From a checkpoint of a small transformer trained on Wikipedia: untied embeddings.
MLP neurons of a small language model. Each row is named by its layer, matrix (down: output weights) and neuron, and shows model dimensions 80-175. Each number is 200 + 30 x the weight over its row's rms, rounded and kept within 0 to 999.
A block is one neuron, or neurons of one layer that tend to fire together. Before each block is what it responds to, as a language model described it from the Wikipedia text at the highest values.

Responds to: Predictable template continuations
L6.down123,188,177,241,217,213,211,185,192,249,195,200,205,204,245,195,204,207,198,217,167,200,224,194,166,104,207,218,215,206,211,178,161,188,237,230,161,207,208,188,168,162,215,190,195,119,195,257,187,189,172,111,201,239,185,170,224,197,217,207,192,213,190,219,175,163,242,204,224,183,164,219,223,157,195,174,188,186,177,174,224,227,234,203,228,206,199,187,196,217,193,189,188,101,227,218,165
L6.down304,189,171,229,203,245,242,260,197,203,221,223,158,210,209,184,186,182,201,175,213,142,171,166,170,179,164,213,212,183,249,206,167,184,260,226,183,215,219,223,164,200,167,145,218,74,192,234,193,192,210,169,164,216,161,168,207,215,178,206,182,176,194,202,153,178,258,220,174,186,191,216,210,220,205,172,182,208,208,177,230,220,215,165,227,196,221,179,194,227,213,194,216,131,227,211,182
L6.down389,231,169,219,179,247,247,250,240,214,206,199,154,202,174,189,174,186,246,176,218,216,200,187,202,130,162,175,229,169,189,215,189,157,253,235,193,222,207,184,168,203,151,164,217,180,160,204,206,181,219,210,224,214,193,144,201,235,180,199,157,170,202,207,149,151,293,165,166,210,188,194,176,204,221,183,219,206,187,196,268,191,242,134,176,199,224,194,219,208,215,185,200,169,209,200,190
L6.down440,159,144,253,230,266,259,242,208,216,224,222,171,205,207,203,178,213,205,180,203,210,193,183,171,171,155,238,229,217,237,114,182,188,224,222,176,235,219,195,185,188,147,178,230,156,210,215,196,170,181,202,203,175,187,193,194,236,176,186,202,226,167,235,157,175,258,216,189,154,171,204,214,188,217,168,180,235,227,221,231,193,197,187,211,208,207,209,228,243,177,177,214,117,207,202,186
L6.down504,196,149,253,223,237,225,173,189,237,209,180,221,188,218,204,216,228,197,187,161,200,220,189,201,206,165,192,213,187,188,184,231,192,242,196,170,222,225,187,140,205,195,196,178,38,198,218,220,217,193,163,188,265,212,220,245,197,216,196,161,208,159,238,225,184,219,200,228,215,168,243,224,175,192,168,212,196,166,182,183,196,234,176,237,185,172,188,207,223,249,214,212,169,252,199,178
L6.down550,206,180,246,217,243,211,196,200,199,233,221,188,202,226,210,224,213,210,197,180,156,199,177,181,162,196,241,196,176,203,188,163,185,216,233,192,235,194,212,147,171,209,142,203,99,210,264,208,182,190,249,222,213,176,161,217,237,184,217,191,179,170,198,189,180,248,202,198,211,171,218,248,193,186,229,215,197,157,171,202,175,219,201,240,178,199,180,170,215,207,202,188,149,274,213,165
L6.down565,184,177,230,212,186,211,180,191,220,224,171,162,214,225,216,178,188,184,196,173,137,202,252,174,210,204,220,218,238,212,170,155,186,175,186,189,191,177,202,184,188,160,207,191,160,185,162,207,232,214,207,223,236,178,197,227,211,226,196,238,213,182,239,200,209,269,235,275,195,170,232,238,204,159,191,212,229,178,202,132,184,214,237,218,203,154,172,168,212,195,161,212,75,242,164,227
L6.down748,193,189,257,236,211,208,202,225,194,205,237,190,193,224,201,232,184,221,224,190,199,214,242,217,204,208,218,243,196,203,152,189,192,190,207,212,218,182,200,146,193,193,164,203,171,217,218,212,207,181,234,315,217,205,167,202,233,213,193,208,183,198,243,215,189,233,202,208,190,162,237,213,150,207,169,188,225,207,196,170,216,205,239,260,217,168,163,172,209,236,187,204,154,236,203,208

Responds to: Clause-initial subject pronouns
L3.down416,204,188,180,188,204,202,236,173,201,208,214,219,229,167,163,194,190,189,187,208,214,178,142,251,150,194,200,194,195,191,223,165,179,190,191,205,195,195,216,194,194,186,190,240,280,213,157,186,201,182,343,170,220,205,144,225,211,203,214,189,245,194,218,189,241,179,158,194,202,182,173,197,245,185,240,206,223,185,201,176,195,224,222,173,230,237,219,220,172,175,250,184,184,173,219,208

Responds to: Structural boundary punctuation
L6.down85,212,249,224,180,234,225,231,191,210,200,191,177,173,203,261,232,196,220,176,190,229,210,190,233,257,171,223,226,193,208,156,215,201,201,204,178,220,200,153,187,226,220,201,197,230,180,218,209,179,195,183,217,176,195,218,182,194,206,184,177,234,189,190,240,212,200,178,132,180,208,198,175,204,190,241,233,167,188,208,193,197,221,220,163,218,151,176,231,217,210,232,184,227,167,238,232
L6.down490,197,222,214,199,222,194,208,185,182,210,197,215,207,232,184,221,214,193,233,190,232,225,165,226,219,222,213,216,186,179,188,262,212,213,213,151,233,205,205,160,230,235,194,206,224,205,240,195,189,201,258,142,185,228,188,215,175,190,216,178,237,201,202,216,202,173,190,177,249,185,199,229,196,189,244,214,209,204,211,200,197,233,205,176,173,176,200,247,183,170,213,196,227,205,216,198
L6.down497,172,223,225,175,260,193,246,158,184,180,216,201,196,199,198,218,185,179,202,192,245,206,177,234,169,190,236,232,226,220,176,210,180,237,219,165,252,209,189,173,227,230,175,216,182,188,244,207,129,181,158,227,184,246,216,203,208,178,173,170,206,204,200,230,195,182,194,191,180,180,204,188,189,213,234,219,169,220,196,203,224,226,211,168,163,201,210,236,194,229,192,202,222,202,269,200
L6.down518,191,168,186,214,232,192,230,195,191,178,189,234,207,217,209,177,163,205,229,230,244,215,171,230,190,223,179,210,220,194,162,214,192,223,196,174,197,202,177,202,208,216,191,237,225,153,252,183,181,195,232,126,207,203,230,172,199,184,185,174,249,221,189,233,198,223,220,171,204,192,223,211,212,224,247,209,197,226,200,249,197,230,233,166,186,214,202,193,188,177,180,234,168,177,205,239
L6.down606,174,186,198,174,196,233,236,202,204,194,177,188,203,189,198,158,164,162,203,210,197,196,177,229,205,219,209,230,194,212,144,247,217,204,219,157,205,210,189,193,213,204,189,213,227,203,239,189,217,208,233,170,208,225,192,204,189,175,202,159,230,212,181,193,212,210,198,188,221,185,189,204,196,189,225,180,208,240,209,236,198,210,205,151,197,199,191,214,176,205,177,191,165,189,217,210
L6.down631,227,224,204,176,223,234,223,196,186,193,221,216,223,215,213,195,203,193,203,194,215,215,179,246,186,230,192,250,162,182,195,228,222,237,200,149,230,219,171,178,220,230,198,208,201,200,262,200,199,174,230,190,186,233,158,216,157,154,221,160,215,207,168,192,199,204,194,168,237,195,209,221,198,187,240,189,210,198,192,244,197,224,214,169,184,192,218,202,170,159,197,172,230,220,229,191
L6.down728,247,228,219,200,290,223,203,209,221,176,219,187,201,207,232,212,166,175,212,229,207,212,170,221,249,189,234,238,199,196,174,222,191,220,209,170,207,216,204,177,216,204,187,226,203,224,232,191,181,169,225,218,221,199,216,220,198,161,158,156,207,178,160,218,231,203,184,179,208,210,186,188,172,191,268,209,168,189,193,235,222,222,207,206,169,225,203,219,188,222,202,171,229,228,193,183
L6.down749,209,183,233,203,219,188,217,176,184,181,192,220,216,239,192,208,148,180,227,203,198,233,158,234,176,216,236,201,198,211,156,207,212,214,193,172,195,194,222,167,188,255,196,215,185,212,223,174,149,164,244,189,199,209,223,201,182,177,191,177,226,202,190,237,211,200,232,213,150,177,200,210,184,233,234,174,185,231,190,238,214,215,216,211,175,198,192,198,198,203,216,213,186,234,204,209

Responds to: Complement-taking prepositions
L6.down1,223,202,196,200,180,249,227,194,214,249,203,200,213,207,220,165,149,154,201,221,202,173,242,223,222,205,180,253,212,240,163,214,224,228,221,177,214,174,187,195,219,216,213,220,168,181,243,218,220,214,182,162,176,199,194,181,178,117,216,233,222,227,189,196,226,250,252,173,237,213,213,218,214,173,240,174,199,207,231,223,193,211,221,141,193,162,207,157,179,125,180,166,217,216,216,244
L6.down181,150,220,197,226,169,209,269,181,188,216,169,203,222,224,246,184,202,199,217,227,243,170,232,226,255,168,237,194,182,241,130,233,173,216,202,183,249,186,141,220,200,194,229,196,264,208,237,240,208,224,193,165,236,190,200,192,206,214,200,168,201,236,260,159,225,199,153,136,245,187,172,230,194,194,209,160,218,241,226,205,231,214,212,197,210,168,187,175,210,196,191,211,149,166,225,274
L6.down303,154,194,221,251,146,251,169,220,215,209,191,193,218,223,204,172,218,174,195,198,178,165,245,194,207,222,199,234,174,224,132,213,192,196,213,179,222,170,154,175,183,197,206,224,103,226,219,204,265,179,247,163,201,156,190,186,203,155,244,228,195,139,220,174,204,201,230,203,222,192,182,256,204,224,171,219,220,237,228,207,198,173,228,192,188,168,213,116,225,157,168,151,182,257,191,194
L6.down376,170,168,184,227,224,228,258,175,203,251,232,188,205,228,226,202,179,205,200,226,233,186,238,193,244,172,223,236,235,236,143,188,217,221,199,190,247,161,205,205,223,194,189,209,172,179,263,230,154,200,149,200,198,205,229,167,200,177,196,228,194,253,238,203,239,249,230,160,216,188,222,228,175,210,264,175,200,216,211,164,220,205,260,181,243,146,192,162,193,193,175,221,134,218,236,210
L6.down410,156,178,217,192,157,251,217,192,208,230,211,198,166,214,222,177,213,137,202,233,205,191,229,213,248,197,208,239,190,218,142,235,207,229,221,145,236,197,195,173,199,210,190,198,156,201,274,194,221,208,135,157,256,205,177,192,197,148,222,180,221,199,253,189,198,230,200,184,242,176,199,212,184,174,216,189,224,209,209,203,231,182,213,174,243,172,233,186,203,179,165,193,94,229,223,214
L6.down420,161,177,198,226,224,201,212,217,185,217,214,205,203,228,201,193,219,183,216,198,244,219,179,189,213,187,234,225,194,193,170,253,216,234,217,149,257,204,207,190,202,229,198,216,219,209,269,185,175,178,194,130,187,206,185,202,181,156,192,175,213,234,229,199,184,218,170,194,239,187,201,228,154,189,225,191,208,222,236,214,208,195,181,226,196,172,221,195,189,156,182,178,169,201,227,189
L6.down473,208,197,208,207,221,259,235,197,182,267,187,202,180,184,253,163,195,184,186,203,177,155,185,201,238,167,218,232,215,231,148,223,219,203,195,187,213,190,190,239,175,155,241,198,206,184,198,202,175,253,109,153,180,179,216,171,224,175,190,244,206,188,230,160,227,246,188,191,177,165,215,186,220,180,215,171,222,209,251,219,143,177,199,167,219,179,189,237,249,149,189,219,85,182,221,255
L6.down691,117,176,206,220,177,232,210,179,233,225,198,181,173,211,195,158,205,176,188,202,167,183,193,168,198,205,228,209,229,210,123,203,203,182,214,178,213,188,196,198,149,163,206,215,198,176,257,162,207,177,141,141,175,172,213,201,211,141,193,267,210,148,196,215,200,197,232,207,133,186,176,185,221,177,224,185,201,255,231,202,208,194,185,165,201,172,211,225,214,176,171,233,106,167,268,189

Responds to: Agentive or instrumental "by"
L3.down35,195,193,205,230,193,232,226,156,220,236,253,177,171,214,153,110,263,170,233,191,202,176,249,162,165,206,227,213,213,162,195,226,235,191,218,191,195,149,214,205,202,179,213,197,189,211,223,177,225,194,196,204,243,181,217,162,163,153,232,192,179,180,248,223,180,205,245,225,205,161,213,226,186,205,180,199,219,209,221,161,195,217,159,214,228,222,172,173,198,212,171,177,64,216,165,195

Responds to: Month names in dates
L5.down10,220,184,218,245,210,207,145,220,193,232,201,215,186,211,178,215,216,202,265,239,208,167,200,167,225,248,222,172,279,190,185,215,217,192,216,166,195,198,165,201,222,187,214,238,217,196,161,201,213,206,205,212,151,176,230,179,230,119,198,244,191,181,201,258,168,240,203,181,142,174,201,197,227,216,202,239,209,177,193,183,218,223,149,240,172,233,199,164,212,149,191,256,182,194,152,170
L5.down109,259,148,179,209,214,195,166,189,202,196,233,204,179,206,160,234,217,222,221,191,233,183,141,198,215,232,165,167,230,168,181,160,268,216,193,196,163,235,172,183,162,233,179,233,238,248,184,188,211,225,224,207,222,149,204,200,185,203,181,218,231,195,189,212,172,176,226,193,191,198,220,225,236,193,204,180,246,191,145,179,198,183,180,185,203,223,219,248,159,209,154,219,171,243,165,169
L5.down110,198,153,219,205,206,166,194,218,175,217,177,215,228,243,165,190,213,181,267,232,213,178,149,138,246,219,211,193,229,254,169,208,202,223,217,177,179,219,201,199,176,254,203,228,154,221,250,213,207,230,198,168,222,140,204,186,176,144,167,224,230,169,181,221,175,213,209,175,221,178,233,192,190,199,217,180,225,209,174,197,206,167,167,221,212,164,206,204,198,155,180,217,139,209,185,176
L5.down116,255,222,221,207,186,203,134,204,181,197,213,234,210,189,175,173,231,159,238,246,200,200,197,210,226,218,237,192,215,222,158,233,243,222,221,171,177,252,184,201,202,184,214,235,237,233,197,194,247,202,249,176,125,153,231,174,206,151,194,217,243,153,177,207,195,164,197,178,184,180,170,232,209,191,210,185,231,191,204,221,168,167,174,172,167,193,220,209,147,166,183,206,223,217,166,208
L5.down495,188,171,214,220,246,184,171,217,187,218,208,236,185,158,164,213,243,170,229,166,205,154,169,177,231,245,189,174,209,199,246,207,208,193,235,149,190,227,188,185,207,196,169,249,167,239,225,176,202,203,97,165,186,124,205,213,212,188,212,210,218,151,206,229,186,231,194,165,224,201,217,193,213,208,194,197,225,234,191,204,173,200,160,217,202,214,186,226,218,206,185,225,157,185,229,172
L5.down530,243,234,221,222,230,199,213,187,200,212,211,154,241,186,194,208,208,225,178,181,173,162,117,198,227,187,229,178,171,199,226,188,194,199,234,233,183,244,213,200,181,180,192,244,217,200,212,175,187,240,274,228,216,152,215,221,176,198,205,177,198,167,164,178,172,208,174,172,200,182,206,191,235,180,196,192,188,198,188,215,166,226,206,187,222,221,155,254,210,217,176,199,202,151,191,162
L5.down544,187,239,162,209,201,195,238,202,197,180,211,233,200,180,207,170,230,200,215,190,178,164,199,206,201,216,202,205,201,150,224,219,156,213,152,188,216,187,200,202,186,184,198,213,266,200,212,180,222,188,141,285,195,221,230,223,214,148,154,185,231,160,204,231,250,216,202,171,215,197,208,172,215,192,215,194,214,198,182,139,178,181,192,223,182,219,176,234,197,209,187,176,167,242,222,177
L5.down598,243,200,233,228,208,195,127,221,207,218,205,225,217,218,167,196,232,244,232,177,217,196,179,212,227,223,215,172,177,198,186,176,214,224,216,245,148,219,167,186,176,200,218,223,159,189,229,216,191,212,200,215,193,140,199,176,154,174,230,233,167,160,156,196,158,233,193,140,183,201,195,183,227,219,176,224,147,190,212,266,183,216,186,230,196,206,196,166,187,164,208,189,249,177,192,166

Responds to: Numeric range en dash
L3.down535,195,214,210,211,182,193,209,187,219,204,195,233,169,241,185,179,249,216,151,175,137,178,167,152,242,207,251,250,194,184,195,218,209,169,203,227,232,206,200,190,212,196,213,221,189,161,220,230,170,237,173,238,186,172,285,183,167,180,207,216,217,186,220,243,198,176,271,185,145,165,243,218,222,230,219,191,197,262,202,172,209,210,193,187,224,190,174,211,191,201,176,159,252,189,154,175

Responds to: Mid-phrase connectors and dashes
L5.down182,205,196,201,235,180,173,173,158,192,146,192,198,192,249,208,186,213,213,199,129,166,200,189,202,196,241,191,201,212,255,174,172,184,244,224,207,202,174,178,187,169,204,217,203,128,234,186,206,206,157,197,184,160,208,180,182,169,212,179,221,211,129,155,192,217,194,244,194,198,200,227,198,202,204,237,224,206,182,186,153,186,212,213,189,175,176,261,194,208,179,167,162,242,212,139,143
L5.down236,234,240,197,195,216,152,166,177,243,184,173,174,179,206,225,210,230,237,232,159,161,199,175,162,224,222,200,198,207,176,199,130,160,240,200,202,157,214,175,195,146,214,204,216,171,194,215,185,186,235,197,208,216,186,202,200,166,222,187,216,204,140,135,192,204,196,202,203,202,214,188,180,223,188,213,227,201,178,206,198,222,223,226,198,206,184,191,214,214,185,182,152,180,190,200,185
L5.down433,248,217,191,217,223,180,157,148,211,161,191,159,168,217,210,210,212,194,144,143,148,200,139,189,225,203,176,182,169,188,224,199,211,206,192,213,184,226,206,199,157,179,199,178,184,228,126,165,225,226,192,178,227,185,207,221,214,235,150,168,261,168,179,156,214,157,194,219,215,195,230,186,212,189,188,208,224,164,165,164,188,194,191,166,191,185,233,289,214,249,179,161,209,190,140,164
L5.down439,189,212,198,241,200,177,193,164,206,210,185,184,154,233,202,190,196,195,210,182,197,160,196,220,253,214,168,231,174,191,158,250,186,220,226,158,209,171,178,196,192,222,223,223,199,217,192,194,196,193,297,141,183,233,214,204,166,171,190,227,243,148,213,197,210,227,214,178,217,211,201,179,195,200,228,236,219,233,203,141,197,217,218,190,217,158,202,216,238,182,202,156,119,214,204,190
L5.down503,236,202,188,202,228,158,204,178,211,183,190,167,196,216,223,197,166,215,182,182,163,231,155,190,249,197,152,202,176,217,186,195,145,213,218,215,183,206,185,207,170,216,150,180,157,252,253,189,187,204,146,199,235,201,198,183,199,209,148,193,218,181,186,164,188,186,232,195,243,214,214,178,184,174,223,209,221,210,201,151,173,196,231,201,219,147,225,237,242,188,195,166,169,227,193,200
L5.down555,178,159,184,225,205,163,202,222,186,158,186,183,229,225,169,168,195,181,225,219,169,216,168,164,186,206,185,203,203,224,189,236,152,201,222,210,208,194,228,194,172,212,150,217,157,215,237,196,228,247,147,163,257,187,241,211,198,169,152,183,260,188,202,173,202,164,216,207,237,165,200,190,163,181,209,205,225,198,170,150,176,191,193,208,186,147,226,210,202,195,196,193,179,203,178,205
L5.down645,227,207,219,233,291,135,211,214,198,180,224,204,249,223,176,207,186,232,244,194,191,289,181,185,159,195,218,184,207,188,246,160,192,223,210,218,190,208,191,201,200,209,160,253,200,210,247,174,176,154,296,244,192,205,186,180,199,210,162,163,199,178,191,201,155,227,195,196,208,230,186,171,162,218,211,257,208,201,201,195,182,159,169,235,185,211,216,209,188,175,221,188,219,208,198,166
L5.down741,215,218,203,214,199,200,195,185,187,184,216,201,191,233,245,190,189,204,201,157,207,189,168,190,263,200,204,224,135,244,124,202,182,245,246,220,193,199,172,183,167,215,193,192,179,256,224,222,220,200,275,150,195,186,159,188,192,213,202,257,284,141,158,167,194,177,217,159,189,205,163,193,180,182,200,172,205,227,196,197,184,223,202,184,188,170,201,216,217,197,179,125,201,243,187,158

Responds to: Date month and year digits
L3.down0,190,146,198,189,179,204,237,216,174,227,116,258,199,185,197,194,220,184,206,204,190,181,189,168,242,241,187,178,183,182,200,174,250,221,253,244,211,279,208,196,208,204,226,196,190,206,213,189,178,170,180,204,176,237,210,146,189,220,119,179,159,223,215,176,237,171,203,196,194,208,176,191,158,147,224,163,199,188,210,190,187,215,169,215,211,193,181,180,217,221,204,175,222,169,180,137

Responds to: Phrase-opening function words
L5.down4,168,215,214,182,183,166,180,124,196,163,196,159,178,213,237,199,189,221,193,146,173,159,219,221,181,238,240,198,246,194,205,144,221,172,200,227,216,159,176,186,148,145,219,172,211,207,158,197,195,201,239,235,257,180,196,204,213,235,167,193,180,159,173,179,226,171,196,217,184,184,218,174,225,200,228,164,145,190,179,185,184,228,216,175,198,174,198,241,254,268,183,185,213,152,184,148
L5.down32,176,191,200,190,180,174,156,108,224,144,213,189,150,214,215,234,240,230,120,136,199,152,182,223,178,243,227,184,198,172,172,166,214,217,184,171,187,231,166,203,179,210,258,181,172,177,184,235,188,202,166,184,182,194,161,218,179,242,165,221,219,227,166,208,226,183,207,206,178,207,230,193,207,186,186,171,162,191,150,183,219,268,245,181,191,222,184,223,190,230,210,150,195,172,217,160
L5.down233,231,187,167,161,225,203,183,132,206,172,208,161,210,173,221,231,184,173,158,224,192,182,126,166,225,215,172,207,217,205,219,188,177,227,208,204,190,221,233,236,170,163,208,179,121,241,218,188,202,208,179,207,222,202,165,207,224,202,188,163,223,211,175,194,204,166,202,248,210,194,217,174,195,164,216,150,196,148,153,199,211,192,218,177,201,202,212,267,210,211,175,188,209,200,221,169
L5.down255,237,234,207,185,201,189,197,136,172,229,185,250,174,185,239,224,202,219,207,145,135,168,179,235,240,251,222,175,169,184,194,173,258,176,173,219,232,192,144,223,211,179,210,180,169,202,192,182,184,176,280,172,262,212,179,236,178,234,209,228,209,155,190,217,197,204,194,188,213,176,244,185,238,198,210,209,203,211,191,145,169,203,227,172,207,205,162,223,247,243,176,211,183,259,184,173
L5.down275,257,220,186,180,183,186,162,147,200,199,180,185,172,158,200,208,193,200,212,208,153,185,161,147,263,192,183,187,219,182,223,198,157,235,213,190,150,198,202,202,118,189,177,202,203,238,192,149,211,228,230,155,210,166,214,223,169,189,206,225,190,128,165,195,216,179,171,233,165,224,185,202,223,167,228,213,205,218,210,172,175,225,219,169,236,180,199,202,238,228,148,186,169,193,193,183
L5.down543,245,227,198,203,139,181,184,107,223,169,192,162,189,221,218,189,235,198,202,175,148,168,167,164,243,207,203,204,193,185,178,173,226,210,227,213,152,204,191,180,150,172,238,155,156,188,154,181,220,236,188,212,215,191,216,202,169,201,225,202,227,116,147,187,207,161,211,202,204,177,199,166,235,190,200,208,167,157,170,198,198,235,249,156,251,176,195,240,201,218,174,171,189,163,149,189
L5.down628,230,251,143,207,181,189,223,158,227,185,192,159,223,204,236,199,199,213,226,219,178,182,123,180,220,159,204,197,173,179,192,184,203,200,212,204,161,229,194,201,134,212,197,210,212,216,220,184,214,251,223,189,259,153,193,241,148,213,201,200,199,197,160,186,178,155,216,170,185,185,185,192,227,137,211,166,187,180,159,210,184,228,223,181,203,201,171,209,201,258,190,156,157,203,207,173
L5.down713,190,236,202,180,198,163,207,147,191,207,180,182,170,216,200,208,248,227,168,183,179,157,193,207,188,194,253,174,189,164,223,188,241,190,150,211,206,229,172,196,178,170,215,150,215,159,163,189,164,230,247,190,269,181,220,240,195,209,203,183,169,194,184,203,211,192,172,224,187,191,216,175,252,216,187,175,149,229,181,208,210,195,195,219,180,212,166,250,236,275,215,212,170,175,200,200

Responds to: Clause-continuing by/and
L5.down58,231,213,192,232,209,220,140,189,171,191,175,220,173,208,226,147,210,142,246,200,192,156,200,204,217,219,188,226,200,227,148,240,205,237,208,158,198,221,205,227,152,195,232,202,186,228,155,178,241,195,303,133,163,183,221,209,224,185,202,214,246,122,188,190,217,213,161,220,206,194,216,189,208,212,205,159,228,185,185,195,193,162,205,163,190,162,202,216,205,166,162,177,172,228,176,205
L5.down117,201,203,195,233,182,185,229,165,204,190,205,173,208,238,230,186,182,209,226,203,211,180,158,184,200,205,212,221,187,238,131,215,152,230,236,176,210,169,199,198,171,192,213,218,208,216,205,215,185,199,286,140,163,220,207,182,188,182,182,220,214,151,177,187,206,202,189,182,162,214,201,179,167,189,248,190,196,218,218,185,201,203,204,188,219,168,220,213,223,191,199,160,164,186,218,181
L5.down232,246,205,215,219,195,198,185,172,202,184,211,212,163,225,244,209,204,184,204,181,241,204,182,187,190,199,197,227,163,227,136,215,178,235,205,169,200,214,200,195,199,239,231,192,190,251,188,214,199,181,297,156,194,253,194,193,184,222,187,236,256,187,199,196,193,195,184,211,175,201,214,198,158,190,210,200,217,212,184,184,186,193,214,193,193,164,203,227,203,167,214,130,210,238,213,187
L5.down299,194,164,226,219,198,203,179,193,180,173,191,207,195,229,248,206,195,160,238,197,210,173,152,175,256,226,200,199,213,252,141,252,196,243,235,157,210,180,191,219,175,226,210,203,163,238,196,229,247,214,246,88,168,168,214,176,220,198,156,246,243,128,188,184,199,179,173,181,166,206,224,184,168,190,201,186,222,222,200,167,176,188,202,196,185,156,214,174,238,169,172,174,197,215,195,207
L5.down326,174,201,189,210,209,203,160,244,162,183,218,215,200,223,251,197,173,178,226,194,240,192,182,197,240,224,232,210,183,187,154,222,219,220,182,180,208,176,212,219,224,205,225,192,174,173,224,223,202,176,350,124,212,170,203,182,220,192,197,226,220,210,224,199,192,213,170,171,218,203,218,175,157,201,189,205,210,224,200,209,221,187,189,239,207,151,163,160,222,187,202,196,125,230,211,194
L5.down373,194,166,181,189,155,228,178,219,180,231,180,238,161,179,214,198,165,140,234,198,225,169,208,209,243,238,148,226,202,224,138,208,223,202,225,189,228,174,184,231,214,218,217,199,235,229,208,220,222,214,236,156,193,228,226,186,217,180,201,223,225,174,204,176,209,184,197,185,235,190,198,182,195,205,207,212,228,234,227,188,222,209,201,178,254,127,212,177,188,155,180,212,147,237,177,258
L5.down529,217,216,210,227,203,182,217,236,163,187,242,246,211,205,235,182,213,176,252,192,221,222,168,182,169,210,247,197,176,224,163,213,203,227,197,161,207,195,209,204,212,218,212,229,239,216,207,206,193,193,281,129,180,194,203,219,214,219,201,228,258,164,206,204,193,190,178,203,195,203,218,161,159,198,187,184,236,223,200,212,183,198,183,215,188,195,191,204,214,161,214,175,175,220,230,215
L5.down585,209,153,186,205,201,174,183,184,181,179,200,230,173,208,207,185,215,182,223,197,211,162,125,188,262,221,205,190,239,225,132,240,205,212,210,179,192,195,220,214,165,215,214,229,201,225,204,192,216,201,189,62,232,157,234,200,171,170,158,245,237,182,203,181,211,185,207,164,171,202,241,199,194,195,218,169,223,241,192,165,179,167,194,209,221,150,183,230,219,166,177,198,188,198,194,183

Responds to: Number and ordinal words
L6.down42,245,242,171,188,175,194,120,177,181,173,180,220,167,231,214,275,178,217,164,154,191,174,189,257,210,202,173,180,200,181,183,193,218,186,188,178,197,181,195,193,188,243,233,161,151,183,129,242,187,212,246,218,228,201,257,226,188,209,198,201,215,198,157,209,228,179,221,223,224,219,202,204,207,251,224,223,145,164,179,167,208,245,245,175,179,161,154,213,230,269,220,181,285,244,158,200
L6.down115,173,229,186,175,196,169,189,179,178,174,236,221,155,245,196,297,201,235,175,195,255,163,153,181,208,238,234,180,164,190,211,180,211,219,223,192,207,198,206,196,153,243,205,174,185,203,222,208,144,212,209,178,176,163,219,170,171,219,196,187,198,261,130,198,195,174,198,186,183,197,178,190,197,306,221,180,166,221,179,193,215,173,202,193,214,189,203,249,216,265,235,214,285,164,217,174
L6.down234,186,218,189,183,161,187,220,145,236,209,166,192,229,239,217,260,202,198,153,182,181,180,140,194,254,178,196,153,158,216,197,240,217,164,198,212,204,186,182,242,178,229,201,174,216,252,219,185,186,211,222,137,241,188,222,223,131,213,191,180,215,227,192,201,220,170,239,203,213,239,182,244,152,198,228,176,170,242,188,172,220,222,265,179,228,187,188,240,208,235,247,181,253,200,199,196
L6.down236,204,235,229,226,202,178,209,181,186,203,188,200,210,238,204,268,199,214,177,168,220,181,177,248,203,189,199,192,122,173,179,245,212,199,188,221,186,213,185,181,183,294,206,210,182,207,261,178,194,230,302,179,244,189,241,203,126,211,215,186,239,231,209,232,194,183,204,173,213,237,211,213,206,231,191,210,183,243,183,204,226,224,271,211,218,198,154,178,182,231,246,172,268,167,251,208
L6.down260,196,247,173,212,184,194,173,173,218,164,182,185,149,189,239,228,158,201,158,184,209,160,178,243,188,197,197,186,197,190,152,210,190,162,219,212,193,189,210,203,178,194,210,207,188,170,156,241,208,252,199,218,200,204,239,188,215,200,168,225,228,187,148,199,209,187,226,206,166,186,156,146,204,223,203,247,167,180,200,194,233,254,218,141,183,173,159,243,198,279,193,202,243,178,170,201
L6.down293,234,229,206,188,218,217,161,192,222,197,215,214,146,223,185,209,188,241,206,172,184,192,221,219,249,234,193,243,159,162,204,199,203,207,179,181,197,197,208,170,224,189,205,184,185,184,182,220,247,161,362,230,211,236,203,234,187,202,198,155,207,160,176,226,200,182,209,195,234,181,203,213,219,199,197,246,184,169,172,166,196,219,181,214,182,178,182,220,216,229,211,165,224,237,170,162
L6.down323,149,247,201,213,191,201,214,179,216,152,205,209,160,215,212,218,212,210,149,163,200,159,174,234,190,183,240,173,167,198,128,192,201,167,209,222,205,183,173,164,147,185,186,185,199,173,194,217,171,209,239,249,219,153,240,213,188,204,190,209,213,156,158,212,173,173,208,196,148,199,183,164,220,237,177,212,163,231,171,207,232,221,233,168,178,199,158,254,234,280,199,186,225,167,212,191
L6.down754,213,207,207,228,195,182,195,194,244,261,217,241,203,225,199,240,239,255,204,194,236,202,164,211,286,186,225,172,160,199,175,215,166,188,215,225,178,168,181,204,192,242,207,175,238,194,245,181,134,227,211,156,193,137,191,168,145,207,185,210,187,213,182,191,185,200,217,166,177,183,175,235,194,215,221,230,190,215,227,176,187,158,229,218,267,155,220,198,226,184,243,205,234,191,225,200